{
  "n_layer": 8,
  "tie_embeddings": false,
  "init": "normal",
  "init_std_o": 0.00707,
  "lr_mult_up": 1.43,
  "seq_len": 1024,
  "train_tokens": 147500000,
  "dataset": "wikipedia_en"
}
MLP neurons of a small language model. Each row is named by its layer, matrix (gate and up: input weights) and neuron, and shows model dimensions 64-127. Each number is 50 + 10 x the weight over its row's rms, rounded and kept within 0 to 99. A neuron's up and down rows have the sign that makes its largest values positive.
After each neuron's rows, "fires on" lists the tokens most often at its 100 highest values on Wikipedia text that the model never trained on.

L4.gate102:47 55 41 48 40 60 59 64 49 80 49 63 43 61 76 34 52 47 55 55 54 59 48 67 62 57 51 44 62 44 54 43 44 48 47 29 46 55 57 57 57 50 43 39 27 41 36 66 49 69 54 41 52 46 48 35 45 31 53 63 49 61 49 66
L4.up102:40 50 28 51 40 51 44 54 53 73 37 61 49 57 67 41 64 69 58 49 46 37 59 67 56 47 37 55 60 42 59 59 54 49 37 48 36 64 58 52 61 53 33 38 45 50 60 43 51 37 53 42 34 37 49 54 49 56 57 59 35 51 43 57
fires on: "ed", "or", "m", "ut", "ate", "an"

L4.gate698:46 36 62 56 50 37 64 42 40 40 57 64 40 70 72 50 37 35 35 72 48 42 41 40 53 48 58 42 39 52 41 44 42 44 61 38 59 47 70 41 45 48 33 58 55 57 53 30 37 60 39 65 73 40 50 46 44 37 49 49 34 61 57 57
L4.up698:36 40 58 48 37 44 57 38 46 71 23 47 52 58 66 62 46 62 34 61 29 42 57 40 42 50 42 49 48 46 60 54 64 78 50 38 56 49 56 43 37 42 66 43 48 45 71 47 49 56 43 59 68 48 50 50 54 44 51 55 45 47 61 44
fires on: "g", "ur", "s", "e", "in", " e"

L4.gate276:48 36 55 43 54 54 50 50 34 36 47 64 39 52 50 43 23 35 64 57 59 48 38 57 49 56 61 53 47 57 27 53 43 56 48 19 55 47 47 37 49 44 32 42 51 52 35 45 75 40 61 55 39 47 49 49 60 30 56 52 65 49 61 64
L4.up276:37 49 55 44 45 48 49 52 35 53 49 54 44 53 59 54 45 40 49 50 40 46 38 47 54 54 60 52 62 52 57 44 45 42 55 45 26 48 52 56 47 43 64 32 43 46 24 37 53 69 57 55 49 59 42 42 61 85 60 57 40 55 77 48
fires on: "el", " ", " e", "in"

L4.gate448:39 43 44 76 53 61 52 42 40 65 60 65 52 64 35 47 48 48 47 33 58 41 51 46 52 42 47 50 68 30 52 61 52 38 39 46 56 62 53 39 42 48 54 47 58 53 61 44 44 44 50 61 38 37 51 46 32 40 54 54 39 39 52 65
L4.up448:34 40 52 57 38 49 62 45 67 19 68 54 55 42 26 50 48 49 56 48 55 38 58 53 38 58 51 58 61 38 64 45 74 46 59 50 44 66 49 41 53 53 49 52 55 46 74 57 59 48 54 44 49 62 27 43 43 40 51 46 54 58 55 42
fires on: "ic", "ac", "ric", "nd", "ar"

L4.gate35:48 54 50 50 44 55 51 41 54 40 48 43 39 50 55 47 43 34 49 54 41 50 59 49 44 49 57 51 37 61 60 67 44 40 60 45 47 49 65 48 43 59 36 63 35 33 43 66 45 60 45 41 45 58 53 44 50 31 39 46 70 49 51 52
L4.up35:48 40 75 51 57 51 61 33 50 86 44 47 56 42 59 55 50 70 58 63 52 47 50 47 43 53 51 46 38 47 42 52 54 53 48 45 54 57 55 67 50 43 76 46 60 42 45 29 44 52 36 53 49 37 59 47 43 42 55 64 42 35 35 53
fires on: "t", "l", "g", "ar", "k", "p"

L4.gate6:48 50 38 44 47 61 46 52 39 46 65 50 53 51 57 60 34 43 53 51 36 43 41 62 62 41 60 61 43 64 64 42 47 68 30 41 42 47 57 55 60 40 62 59 58 42 68 31 48 39 48 55 37 53 56 33 40 47 54 30 41 47 58 54
L4.up6:54 51 65 63 58 46 45 50 47 55 39 38 58 43 38 58 51 33 50 71 55 48 47 38 66 43 66 36 38 38 65 55 50 55 46 42 40 52 44 55 36 68 60 57 63 37 38 58 65 38 40 60 60 44 36 46 57 58 33 48 39 44 45 38
fires on: "f", " of", "e", "v", "i", "c"

L4.gate459:58 59 57 63 74 33 39 54 49 48 44 44 56 57 44 74 50 44 33 58 49 32 61 59 55 72 31 51 52 55 44 76 47 50 52 54 52 60 55 43 43 61 61 36 52 30 44 51 32 56 54 57 60 47 53 51 53 57 54 53 51 45 45 33
L4.up459:70 52 41 59 63 45 53 65 57 40 45 43 61 58 41 50 39 49 43 43 53 37 54 68 56 41 40 28 49 56 45 62 53 43 52 48 65 55 41 55 51 50 63 60 44 56 46 62 72 46 45 46 40 39 54 43 50 37 66 48 42 57 52 27
fires on: "s", "em", "om", "k", "l", "m"

L4.gate97:54 35 56 42 42 51 54 36 43 39 68 58 52 56 41 48 26 67 46 54 49 49 50 52 56 42 49 52 40 67 25 64 44 40 53 46 65 69 63 53 46 46 57 45 57 55 52 17 41 47 52 62 26 53 71 53 51 38 54 59 34 55 37 43
L4.up97:58 34 57 39 41 37 80 50 44 43 51 51 55 33 45 61 49 47 40 57 39 44 69 26 38 55 48 51 50 58 39 51 61 52 45 57 51 54 53 46 31 33 63 52 51 53 60 46 50 57 58 78 37 43 59 39 48 49 49 59 56 48 49 40
fires on: "s", "8", "g", "3", "ur"

L4.gate602:52 38 37 55 57 45 65 52 47 50 69 62 47 40 53 51 43 50 39 41 44 40 44 50 40 47 46 39 60 56 42 37 57 46 53 42 44 58 44 47 45 61 52 36 69 57 56 58 58 40 55 33 45 44 34 47 59 52 38 28 53 53 42 40
L4.up602:48 46 54 59 35 55 43 59 58 56 63 52 43 78 47 47 67 54 34 50 54 47 60 42 49 65 39 60 55 48 61 40 41 49 59 45 51 49 46 26 59 51 46 31 48 44 63 48 34 61 38 41 47 55 35 51 46 48 61 36 39 55 57 60
fires on: "av", "ed", "v", "ver", "u", "el"

L4.gate82:58 49 44 42 41 53 56 46 56 43 51 51 50 45 71 48 55 40 63 41 47 51 53 55 61 49 45 62 69 52 70 45 43 46 30 60 45 40 52 77 62 50 58 39 49 64 51 48 44 58 44 60 21 59 55 47 58 41 46 53 66 63 45 50
L4.up82:49 58 44 47 41 52 35 59 47 53 47 62 44 45 46 61 46 55 62 46 45 52 52 63 63 66 60 51 60 50 47 41 70 62 45 41 37 48 75 31 50 51 38 65 67 77 56 50 41 72 47 52 59 41 42 38 42 51 59 46 57 63 48 31
fires on: "ain", " of", " D", "ay", "ry", "ly"

L4.gate479:47 62 60 34 41 52 47 38 61 43 35 71 54 49 60 63 36 56 42 58 55 43 53 67 60 48 48 53 24 59 53 43 40 65 52 55 52 49 52 41 58 61 44 42 67 59 33 40 54 38 65 47 47 49 55 78 40 55 53 48 58 51 34 51
L4.up479:53 47 48 31 39 57 53 53 47 57 55 66 56 56 56 69 41 56 35 38 49 46 45 84 41 34 62 39 46 40 40 30 52 49 54 62 59 70 65 35 58 67 44 39 45 53 53 42 54 38 55 48 34 47 48 68 68 48 60 43 51 47 40 45
fires on: "an", "on", "ed"

L4.gate434:50 51 40 36 51 49 54 59 52 59 55 53 44 52 46 66 65 44 31 42 44 35 51 37 48 50 53 69 63 59 46 60 60 40 50 54 52 50 46 60 32 56 46 39 61 66 59 50 37 43 46 45 44 53 44 50 53 54 44 51 57 58 59 48
L4.up434:48 51 45 50 41 50 46 66 44 67 59 39 57 57 53 45 50 47 45 55 53 34 51 50 33 45 51 63 39 55 61 57 44 48 55 49 45 49 47 50 57 52 55 46 60 55 38 55 48 47 24 63 63 45 30 53 50 43 51 47 55 48 75 37
fires on: "iv", "et", "ra", "b", "at", "ed"

L4.gate180:43 31 51 54 61 41 52 54 37 67 47 61 57 46 54 57 67 65 42 48 58 61 40 55 39 71 47 56 57 47 52 53 45 28 58 48 60 50 59 51 53 55 51 25 58 43 49 43 58 52 50 57 41 64 49 68 51 56 59 55 46 41 67 46
L4.up180:50 53 53 37 69 57 49 42 45 58 46 52 40 68 80 46 59 37 59 43 52 66 48 57 44 65 57 33 41 47 58 47 45 53 60 55 39 42 51 32 51 51 41 37 53 42 49 52 73 59 54 44 59 54 46 52 42 62 46 49 50 64 34 40
fires on: "id", "d", "k", "ag", "t", "es"

L4.gate526:52 27 38 41 61 52 53 43 46 54 61 59 40 44 55 40 34 43 59 47 45 42 52 41 44 44 69 58 45 45 54 36 56 41 69 40 59 46 43 50 48 48 57 46 38 53 46 45 62 42 42 49 44 62 56 58 40 42 53 53 59 52 44 58
L4.up526:44 40 55 61 41 65 70 48 71 59 43 61 37 54 65 49 34 27 38 40 55 48 47 44 45 55 62 49 49 58 47 52 55 55 45 41 41 52 38 47 54 43 59 51 41 49 56 58 59 37 44 62 51 60 67 37 51 55 55 51 54 42 57 51
fires on: "an", "ab", "$", "ol", "e", "av"

L4.gate694:66 54 67 46 53 55 50 54 47 50 44 51 50 61 52 40 49 53 52 62 60 47 41 57 44 66 46 48 61 59 56 52 55 43 45 52 58 55 44 61 34 58 47 47 63 44 47 56 50 54 46 59 54 36 50 50 58 49 25 30 67 38 48 53
L4.up694:47 44 54 36 43 47 48 54 50 44 38 58 68 65 71 63 40 65 46 48 49 27 61 65 50 34 55 56 48 43 53 39 35 54 46 40 36 41 53 59 29 34 57 45 49 48 59 44 50 64 52 54 49 42 28 50 34 40 48 47 45 42 67 43
fires on: "s", " ", "res", "us", "in"

L4.gate246:53 54 62 41 45 44 47 53 61 47 37 64 58 49 40 41 49 52 50 47 57 68 60 56 69 59 55 50 57 47 65 60 51 71 41 36 44 61 61 37 60 51 42 41 60 40 58 71 43 52 41 54 48 32 48 59 45 54 43 46 45 54 35 52
L4.up246:50 58 68 52 36 43 54 68 67 65 30 75 49 44 56 49 35 62 41 26 44 55 58 61 74 54 39 30 55 48 43 30 60 76 62 50 56 34 48 53 51 55 46 68 53 53 48 50 51 48 73 49 46 43 37 54 51 51 49 50 51 71 45 34
fires on: "an", "ian", "u", "or", "is"

L4.gate378:55 50 34 56 41 77 60 80 52 49 64 61 45 40 53 56 35 45 62 48 57 65 41 53 49 61 50 66 47 44 60 53 50 36 49 31 43 73 37 46 50 61 51 50 59 63 62 64 56 53 47 67 51 64 59 38 47 43 56 48 49 38 39 56
L4.up378:60 65 52 48 52 60 37 58 57 74 61 43 53 67 58 68 48 47 48 52 56 40 44 47 35 45 67 47 38 45 51 37 64 50 54 56 47 54 44 45 59 74 65 52 44 48 69 66 56 50 73 59 51 64 68 46 54 61 57 52 44 43 42 55
fires on: "y", "g", "f", "v"

L4.gate567:53 65 54 68 47 65 58 33 51 55 53 53 43 51 55 68 50 49 56 56 51 49 52 48 65 57 29 35 46 51 55 66 58 63 51 47 58 50 46 49 37 42 44 59 46 47 46 69 62 39 58 49 66 83 43 43 64 48 53 53 56 46 40 47
L4.up567:60 46 18 44 40 40 54 56 34 61 47 25 33 59 39 45 36 69 51 49 50 45 36 50 56 42 41 61 50 42 47 54 56 53 36 26 65 57 66 53 39 54 47 47 26 46 52 39 62 63 65 47 40 36 63 33 49 31 40 49 44 51 60 55
fires on: "w", "k", "m", "j", "th", "0"

L4.gate194:47 40 55 57 54 63 53 60 54 36 38 51 61 61 42 50 36 51 52 38 69 39 48 50 46 65 79 53 63 66 40 55 35 61 46 63 44 58 58 49 48 52 55 62 54 33 57 60 37 53 41 69 53 45 47 46 44 39 60 50 54 58 48 47
L4.up194:44 55 75 47 38 64 53 47 64 41 62 38 52 54 38 74 45 54 63 53 48 61 64 35 46 46 41 43 54 35 33 34 48 55 58 43 39 53 51 29 56 51 66 43 51 38 42 49 32 43 42 61 38 54 54 45 47 32 62 58 60 57 48 50
fires on: "s", "ar"

L4.gate176:46 62 67 68 42 61 51 39 55 53 57 59 58 54 59 66 36 58 48 50 32 48 48 56 65 53 69 41 54 45 47 50 65 51 59 58 43 51 47 46 44 45 55 46 52 42 45 51 45 50 47 51 45 45 41 68 50 58 68 42 28 57 40 50
L4.up176:56 58 49 49 38 62 63 52 57 49 45 34 60 35 39 62 44 57 53 51 48 55 41 58 41 65 46 52 56 44 50 56 68 62 52 46 57 33 45 64 43 47 38 50 57 52 32 41 62 46 51 45 47 59 54 47 39 50 54 37 69 53 62 57
fires on: "on", "e", "en", "ation"

L4.gate350:49 54 62 44 63 51 43 54 40 52 71 64 57 52 19 43 62 50 63 57 57 63 33 42 56 41 49 37 68 37 54 47 63 53 50 44 54 37 53 64 54 33 47 48 46 55 64 29 42 59 48 48 43 50 46 56 50 50 42 46 51 50 57 45
L4.up350:48 52 35 53 38 64 68 58 54 53 74 39 67 58 34 55 48 43 54 47 55 50 49 53 52 60 37 51 68 40 46 56 50 48 53 48 58 40 42 54 34 48 53 50 41 45 36 61 56 68 47 64 53 66 61 51 65 42 51 53 50 41 76 36
fires on: "is", "e", "ch", " that", "ame", "at"

L4.gate112:55 47 61 48 57 30 46 62 44 47 59 52 50 57 40 46 56 46 61 46 40 52 54 46 48 56 48 62 22 57 49 25 37 44 63 42 47 55 41 57 37 31 69 27 30 53 65 37 64 54 38 45 59 62 26 42 45 50 59 58 53 55 69 53
L4.up112:45 45 69 60 53 50 58 37 53 44 81 47 42 58 56 49 63 57 53 58 44 53 52 51 38 50 43 39 55 42 58 59 48 63 69 56 48 49 44 56 44 46 56 35 50 49 44 53 57 39 50 48 69 53 50 43 50 71 52 55 48 58 64 64
fires on: "t", "ate", "y", "ed", "e", "ab"

L4.gate44:55 59 47 46 53 40 49 51 52 51 63 44 63 60 55 52 63 58 39 44 56 43 42 52 76 53 31 54 43 53 61 50 61 30 40 34 69 40 50 44 45 39 58 48 36 54 36 59 49 39 54 48 49 50 42 45 47 36 39 39 60 54 48 55
L4.up44:60 49 38 58 42 50 48 52 35 47 53 52 55 46 27 39 44 58 57 50 39 51 56 38 58 73 56 58 45 33 50 44 53 56 35 48 42 52 50 66 50 63 38 64 51 63 36 55 40 41 52 64 57 53 48 40 62 22 75 62 44 51 56 32
fires on: "ra", "al", "ch", "m", "e", " of"

L4.gate360:60 60 57 55 29 55 41 39 51 46 44 52 46 55 55 59 38 44 29 68 49 54 35 67 39 66 54 42 43 61 54 58 45 41 54 54 57 64 47 38 56 49 54 49 59 45 45 47 44 43 57 49 50 55 40 60 35 48 68 38 78 52 54 47
L4.up360:49 69 55 52 36 76 51 40 54 36 64 54 62 33 38 41 33 31 66 44 46 54 51 35 42 46 34 51 47 48 59 56 52 61 61 46 59 49 44 38 43 56 54 49 52 46 57 47 57 53 57 40 50 35 59 54 53 58 71 33 62 43 54 45
fires on: " c", "u", "el", " that", " h", "ar"

L4.gate154:52 65 48 53 51 52 52 49 34 56 45 52 66 41 44 46 47 67 47 40 39 51 32 38 53 55 38 48 44 54 34 58 47 31 43 54 48 39 47 48 43 56 59 31 56 47 50 52 67 52 66 52 40 62 53 41 76 52 31 53 52 54 40 58
L4.up154:59 46 27 39 48 31 50 51 37 42 53 53 48 41 59 48 40 50 52 58 48 71 56 44 38 56 45 38 62 58 31 57 46 49 54 34 50 44 47 41 45 58 45 46 40 52 67 33 62 47 51 48 61 52 41 48 52 58 54 44 53 50 68 40
fires on: "ed", "d", "t", "est", "en", "le"

L4.gate162:40 67 57 38 32 59 51 59 36 66 45 45 48 44 47 33 51 44 51 51 59 56 44 44 66 47 68 61 52 57 27 70 43 44 62 47 42 61 52 43 42 54 40 62 56 60 56 57 44 55 54 23 59 49 48 61 58 58 43 55 45 51 54 62
L4.up162:61 36 59 43 42 69 60 52 41 56 44 44 63 58 54 64 50 56 39 29 58 56 44 53 55 43 61 44 69 57 55 53 41 40 54 60 50 50 60 41 69 59 34 53 56 62 48 68 68 54 39 53 47 47 52 34 27 66 60 47 46 37 49 48
fires on: "il", " as", "s", "ic"

L4.gate118:51 47 39 43 52 57 61 58 46 59 50 47 66 41 43 37 34 51 38 47 37 59 46 30 43 33 68 45 40 58 54 50 67 49 52 57 55 56 44 43 58 52 53 46 60 50 42 43 74 44 41 56 50 47 59 39 49 44 49 36 51 65 59 50
L4.up118:52 61 48 31 54 47 61 46 51 42 31 33 42 36 57 59 50 79 49 66 37 56 39 44 46 48 51 32 46 56 41 28 50 58 54 63 32 25 40 50 39 55 55 53 38 27 47 35 65 51 45 52 38 57 65 42 49 58 62 51 48 49 47 73
fires on: "e", "is", "er", "ation", "s", "ment"

L4.gate640:40 57 47 52 56 50 57 35 49 58 63 62 49 62 52 35 45 35 27 43 47 52 56 61 52 55 42 51 41 56 48 50 52 51 49 57 42 45 49 69 51 40 49 50 51 58 43 55 53 56 63 50 44 50 60 58 38 48 50 29 52 40 54 37
L4.up640:61 44 41 39 53 29 34 74 44 57 54 50 70 65 45 55 60 47 36 32 56 53 38 59 38 54 47 44 36 51 47 46 60 57 62 62 50 35 59 50 58 55 61 44 73 66 58 56 48 43 63 40 60 43 49 50 47 48 83 49 40 49 57 58
fires on: "i", "r", "ed", "al"

L4.gate528:66 49 48 42 76 51 55 49 38 52 43 39 37 65 50 52 53 45 54 54 48 59 58 44 49 61 45 58 28 37 67 47 42 51 52 49 56 42 44 64 47 44 26 53 51 29 51 46 33 33 44 46 65 45 54 58 59 46 51 40 59 59 54 44
L4.up528:54 50 41 54 42 48 49 62 41 41 56 47 38 53 50 62 44 55 50 38 56 45 55 44 41 55 52 46 49 56 69 47 33 54 37 55 65 57 47 50 41 42 52 55 61 37 54 47 51 15 35 53 44 50 56 57 55 44 59 65 44 71 59 43
fires on: "ly", "st", "y", "o", "n", "ot"

L4.gate224:65 43 55 52 39 52 81 38 43 43 40 47 56 49 50 52 31 46 42 62 43 56 56 47 53 47 20 57 32 52 46 43 43 55 49 42 47 46 53 49 65 53 31 44 63 60 29 36 57 61 49 66 62 46 31 49 66 45 48 50 51 51 41 64
L4.up224:47 36 52 46 51 40 52 61 42 49 44 40 58 42 56 58 52 67 40 54 40 41 59 46 45 44 44 82 54 51 43 29 31 53 47 39 47 65 59 48 50 59 58 56 41 59 49 50 67 50 53 54 38 66 64 60 43 58 54 45 40 68 36 36
fires on: "ed", "le", "ated", "al", "ent"

L4.gate183:57 49 64 32 36 44 64 61 54 41 50 51 47 37 46 38 52 37 50 47 53 44 32 48 46 50 50 43 63 27 54 51 55 51 46 50 34 49 52 40 46 56 51 46 52 52 67 50 54 57 28 37 41 64 56 41 45 30 42 46 49 63 59 44
L4.up183:53 52 35 51 29 50 49 63 52 48 55 64 53 48 62 61 40 50 45 64 56 48 45 53 46 57 54 34 40 49 53 54 51 61 31 45 66 48 45 50 49 63 47 50 62 40 69 26 45 35 55 35 42 51 52 50 54 61 55 46 45 47 52 45
fires on: "ou", "ri", "em", "an", "ro"

L4.gate493:41 50 60 57 71 40 61 54 45 58 41 41 44 31 50 41 60 42 44 54 42 38 38 44 36 51 59 58 48 58 44 52 68 49 47 50 37 49 33 55 65 53 59 62 63 42 71 63 48 47 48 52 50 48 44 55 54 54 45 64 59 38 54 42
L4.up493:43 52 49 34 39 50 43 38 53 45 59 35 54 38 48 27 38 54 46 47 46 63 33 42 29 37 51 45 41 54 64 53 45 58 57 71 45 37 51 49 46 55 62 45 43 44 59 50 42 38 58 39 51 36 42 59 48 42 49 59 54 39 41 52
fires on: " a", " his", "d", " |", "her"

L4.gate230:68 37 31 56 67 63 33 51 51 41 47 38 53 67 42 45 57 32 46 64 56 42 59 58 57 50 41 42 50 38 52 55 43 44 36 53 44 39 35 52 60 55 38 44 63 32 44 50 50 47 47 42 45 52 51 46 44 57 43 54 81 50 45 58
L4.up230:58 39 42 58 51 60 62 54 34 40 56 30 42 34 48 64 37 63 47 58 51 59 40 45 58 60 52 40 61 43 50 55 45 58 43 70 61 42 29 44 67 44 45 55 43 30 42 34 53 41 40 45 58 35 50 51 55 36 62 54 41 49 33 36
fires on: "r", "ly", "y", "ast", "t"

L4.gate421:58 50 61 44 66 40 50 54 44 43 51 57 52 67 55 49 52 53 56 48 50 51 50 57 44 55 36 32 57 36 37 54 51 64 39 52 62 39 48 60 38 63 25 47 50 42 50 55 49 53 43 53 37 46 50 39 66 49 47 39 46 56 43 49
L4.up421:49 29 52 53 50 37 52 65 48 63 42 51 47 49 56 66 56 49 25 41 53 50 58 55 59 45 41 36 36 54 33 58 51 60 28 63 51 54 62 62 44 57 42 58 40 60 52 53 61 56 66 54 62 59 54 73 40 54 59 56 34 67 58 55
fires on: "d", "ra", "r", "p", "res", "ed"

L4.gate457:45 52 34 48 44 51 50 57 57 70 41 37 71 37 40 55 47 36 51 50 36 69 41 47 51 46 57 70 65 49 55 52 41 71 48 59 47 52 42 47 54 54 48 49 67 49 58 52 40 49 48 53 55 48 38 53 43 47 59 44 38 61 44 45
L4.up457:59 49 39 63 51 47 37 50 56 50 37 55 64 57 39 42 43 48 55 62 38 47 40 47 55 65 52 50 41 37 54 51 57 40 54 61 61 46 54 51 57 53 37 55 49 32 54 53 47 47 42 56 59 54 28 68 46 46 34 62 33 49 52 56
fires on: "s", "ut", " b"

L4.gate279:56 72 34 46 56 61 52 54 62 50 52 48 49 47 32 54 50 48 41 76 65 48 58 63 54 57 41 57 38 36 42 36 51 43 47 52 50 41 21 59 41 34 83 36 24 31 53 48 50 71 46 25 68 35 57 63 52 64 45 53 42 38 43 35
L4.up279:52 44 68 48 46 58 50 62 60 42 39 58 42 64 59 47 49 64 51 47 53 34 48 46 40 51 60 51 35 42 59 47 48 38 47 49 57 41 43 69 54 34 43 36 38 48 37 53 45 40 46 77 54 48 37 44 73 63 45 56 45 48 61 59
fires on: "ic", "s", "in", "ch", "ain", "h"

L4.gate351:70 49 37 39 64 59 52 60 58 57 54 75 42 34 49 46 61 42 72 51 58 66 44 65 63 57 54 63 60 44 57 52 51 38 58 45 44 62 36 36 35 64 50 61 48 50 36 56 52 46 52 50 37 72 39 60 37 37 56 56 46 40 34 42
L4.up351:59 48 60 57 64 51 55 66 68 55 65 29 56 48 60 44 51 36 55 28 49 37 38 50 41 28 55 60 56 60 46 35 62 46 48 47 54 57 51 52 59 56 39 40 45 56 23 26 64 55 52 47 39 65 59 48 26 50 47 56 57 43 53 40
fires on: "y", "g", " Y", "et"

L4.gate341:63 60 51 69 53 76 52 64 41 55 53 49 45 57 50 52 42 48 38 55 56 57 52 35 53 49 51 56 58 53 50 47 66 64 41 38 54 59 67 51 50 60 28 62 44 45 49 56 33 44 65 45 34 53 60 55 53 43 34 43 43 33 44 48
L4.up341:53 35 47 50 64 58 65 47 52 30 37 24 33 52 43 46 60 55 55 47 43 50 37 47 49 56 66 45 49 57 56 62 59 50 39 49 28 43 57 45 50 40 61 49 49 56 48 50 51 33 41 24 58 49 60 45 42 36 47 45 46 53 48 53
fires on: " com", " st", " re", " is", " was", "ist"

L4.gate398:47 66 55 66 61 64 56 51 47 48 41 71 52 54 51 46 58 58 46 44 52 54 44 71 58 42 49 60 42 45 41 57 66 43 49 53 60 61 46 44 51 61 35 65 56 52 51 51 62 50 61 56 43 72 46 51 49 43 39 58 59 48 54 64
L4.up398:39 58 67 40 58 49 48 44 60 52 53 50 41 35 41 56 59 60 44 47 47 57 51 51 53 63 75 37 38 48 62 41 58 51 59 47 52 44 28 47 44 53 46 41 59 51 61 57 51 35 39 49 42 54 61 55 29 74 57 23 36 39 46 34
fires on: "on", "in", "it", "ic", "s"

L4.gate574:55 49 41 40 50 49 58 44 43 57 65 53 54 58 40 65 59 59 41 66 47 55 56 56 53 66 37 54 35 55 52 36 33 52 56 60 48 60 43 45 38 66 65 57 68 40 66 53 50 51 46 55 40 62 41 37 35 48 41 60 41 56 44 24
L4.up574:46 39 38 55 52 46 38 53 42 49 59 29 42 56 29 45 53 49 57 60 58 48 33 53 39 42 45 53 41 44 43 51 44 25 48 74 64 61 53 58 55 31 30 53 67 56 45 53 52 51 51 53 52 57 56 45 56 53 67 54 53 47 40 35
fires on: "ed", "ra", "r", "ot", "ing"

L4.gate573:44 59 55 32 52 41 45 44 31 56 41 59 54 59 55 63 54 35 45 43 50 35 43 50 59 48 47 56 56 57 65 65 56 48 27 53 39 63 48 47 45 52 49 23 64 41 63 58 42 56 51 41 56 44 28 36 48 63 40 40 53 40 60 64
L4.up573:45 46 45 47 47 53 45 49 55 53 50 40 52 38 23 56 52 40 43 51 60 59 48 46 69 41 47 45 61 68 70 44 69 53 60 57 65 41 33 50 39 37 58 50 59 61 73 52 41 68 50 49 48 46 52 40 58 46 39 66 56 39 39 45
fires on: "d", "her", "ter", "y", "it"

L4.gate186:37 47 43 46 65 38 57 52 38 66 44 36 44 45 57 48 39 74 34 34 48 47 25 48 42 57 35 44 65 44 50 44 52 63 45 59 46 44 46 41 35 47 68 54 41 42 53 48 55 38 55 51 45 68 43 51 51 74 40 50 76 31 45 44
L4.up186:74 52 66 47 65 70 46 46 40 43 46 41 39 54 50 47 43 58 45 39 51 57 54 50 55 50 42 39 40 56 35 57 55 39 51 44 48 51 42 48 46 49 47 71 39 55 54 60 45 56 55 52 58 28 38 45 49 46 60 56 53 49 51 49
fires on: "0", " and", "er", " or"

L4.gate462:34 63 49 39 31 55 41 45 41 34 55 60 51 60 58 45 54 38 53 52 63 53 45 70 51 73 51 55 54 52 77 58 55 59 43 51 55 45 47 53 51 53 48 42 69 50 37 63 40 57 54 68 61 52 46 52 46 55 37 53 63 54 45 40
L4.up462:38 55 41 43 48 54 65 54 44 56 58 69 52 41 40 58 51 65 43 42 59 37 38 63 71 48 65 63 33 41 59 37 53 41 59 46 37 53 68 63 41 59 40 65 45 60 50 46 49 46 57 46 53 60 56 67 47 49 54 63 47 64 39 52
fires on: "ie", "an", "ish", "or", "ian", "ies"

L4.gate259:51 50 56 51 45 49 36 58 63 58 61 44 58 48 65 55 57 64 61 60 40 49 25 56 56 49 62 48 47 46 70 43 44 55 51 53 59 45 54 39 32 46 43 54 46 59 43 39 51 53 62 55 23 57 47 57 54 58 50 55 45 45 50 54
L4.up259:67 30 53 52 51 66 50 58 59 40 68 27 55 27 55 36 36 64 69 48 50 47 64 46 62 49 54 58 42 73 49 46 47 52 43 38 38 55 41 58 58 47 57 46 60 47 22 60 52 37 40 56 39 53 37 49 32 55 52 28 57 53 48 47
fires on: "y", "f", "ies", "w", "es", "e"

L4.gate41:56 48 41 32 64 48 71 33 63 57 58 52 61 48 38 32 48 64 45 52 37 52 46 52 50 31 60 57 59 61 50 39 69 53 50 45 44 45 52 35 42 44 69 51 55 43 45 47 41 50 54 47 40 46 44 61 62 44 58 43 49 37 30 37
L4.up41:31 43 55 49 36 62 35 57 60 35 40 44 67 42 47 60 37 50 45 69 48 53 48 47 42 44 53 26 50 57 45 44 58 45 42 51 43 42 44 50 46 52 59 39 54 32 44 35 59 46 47 53 52 44 37 47 44 45 49 56 33 57 36 35
fires on: " s", "y", "s"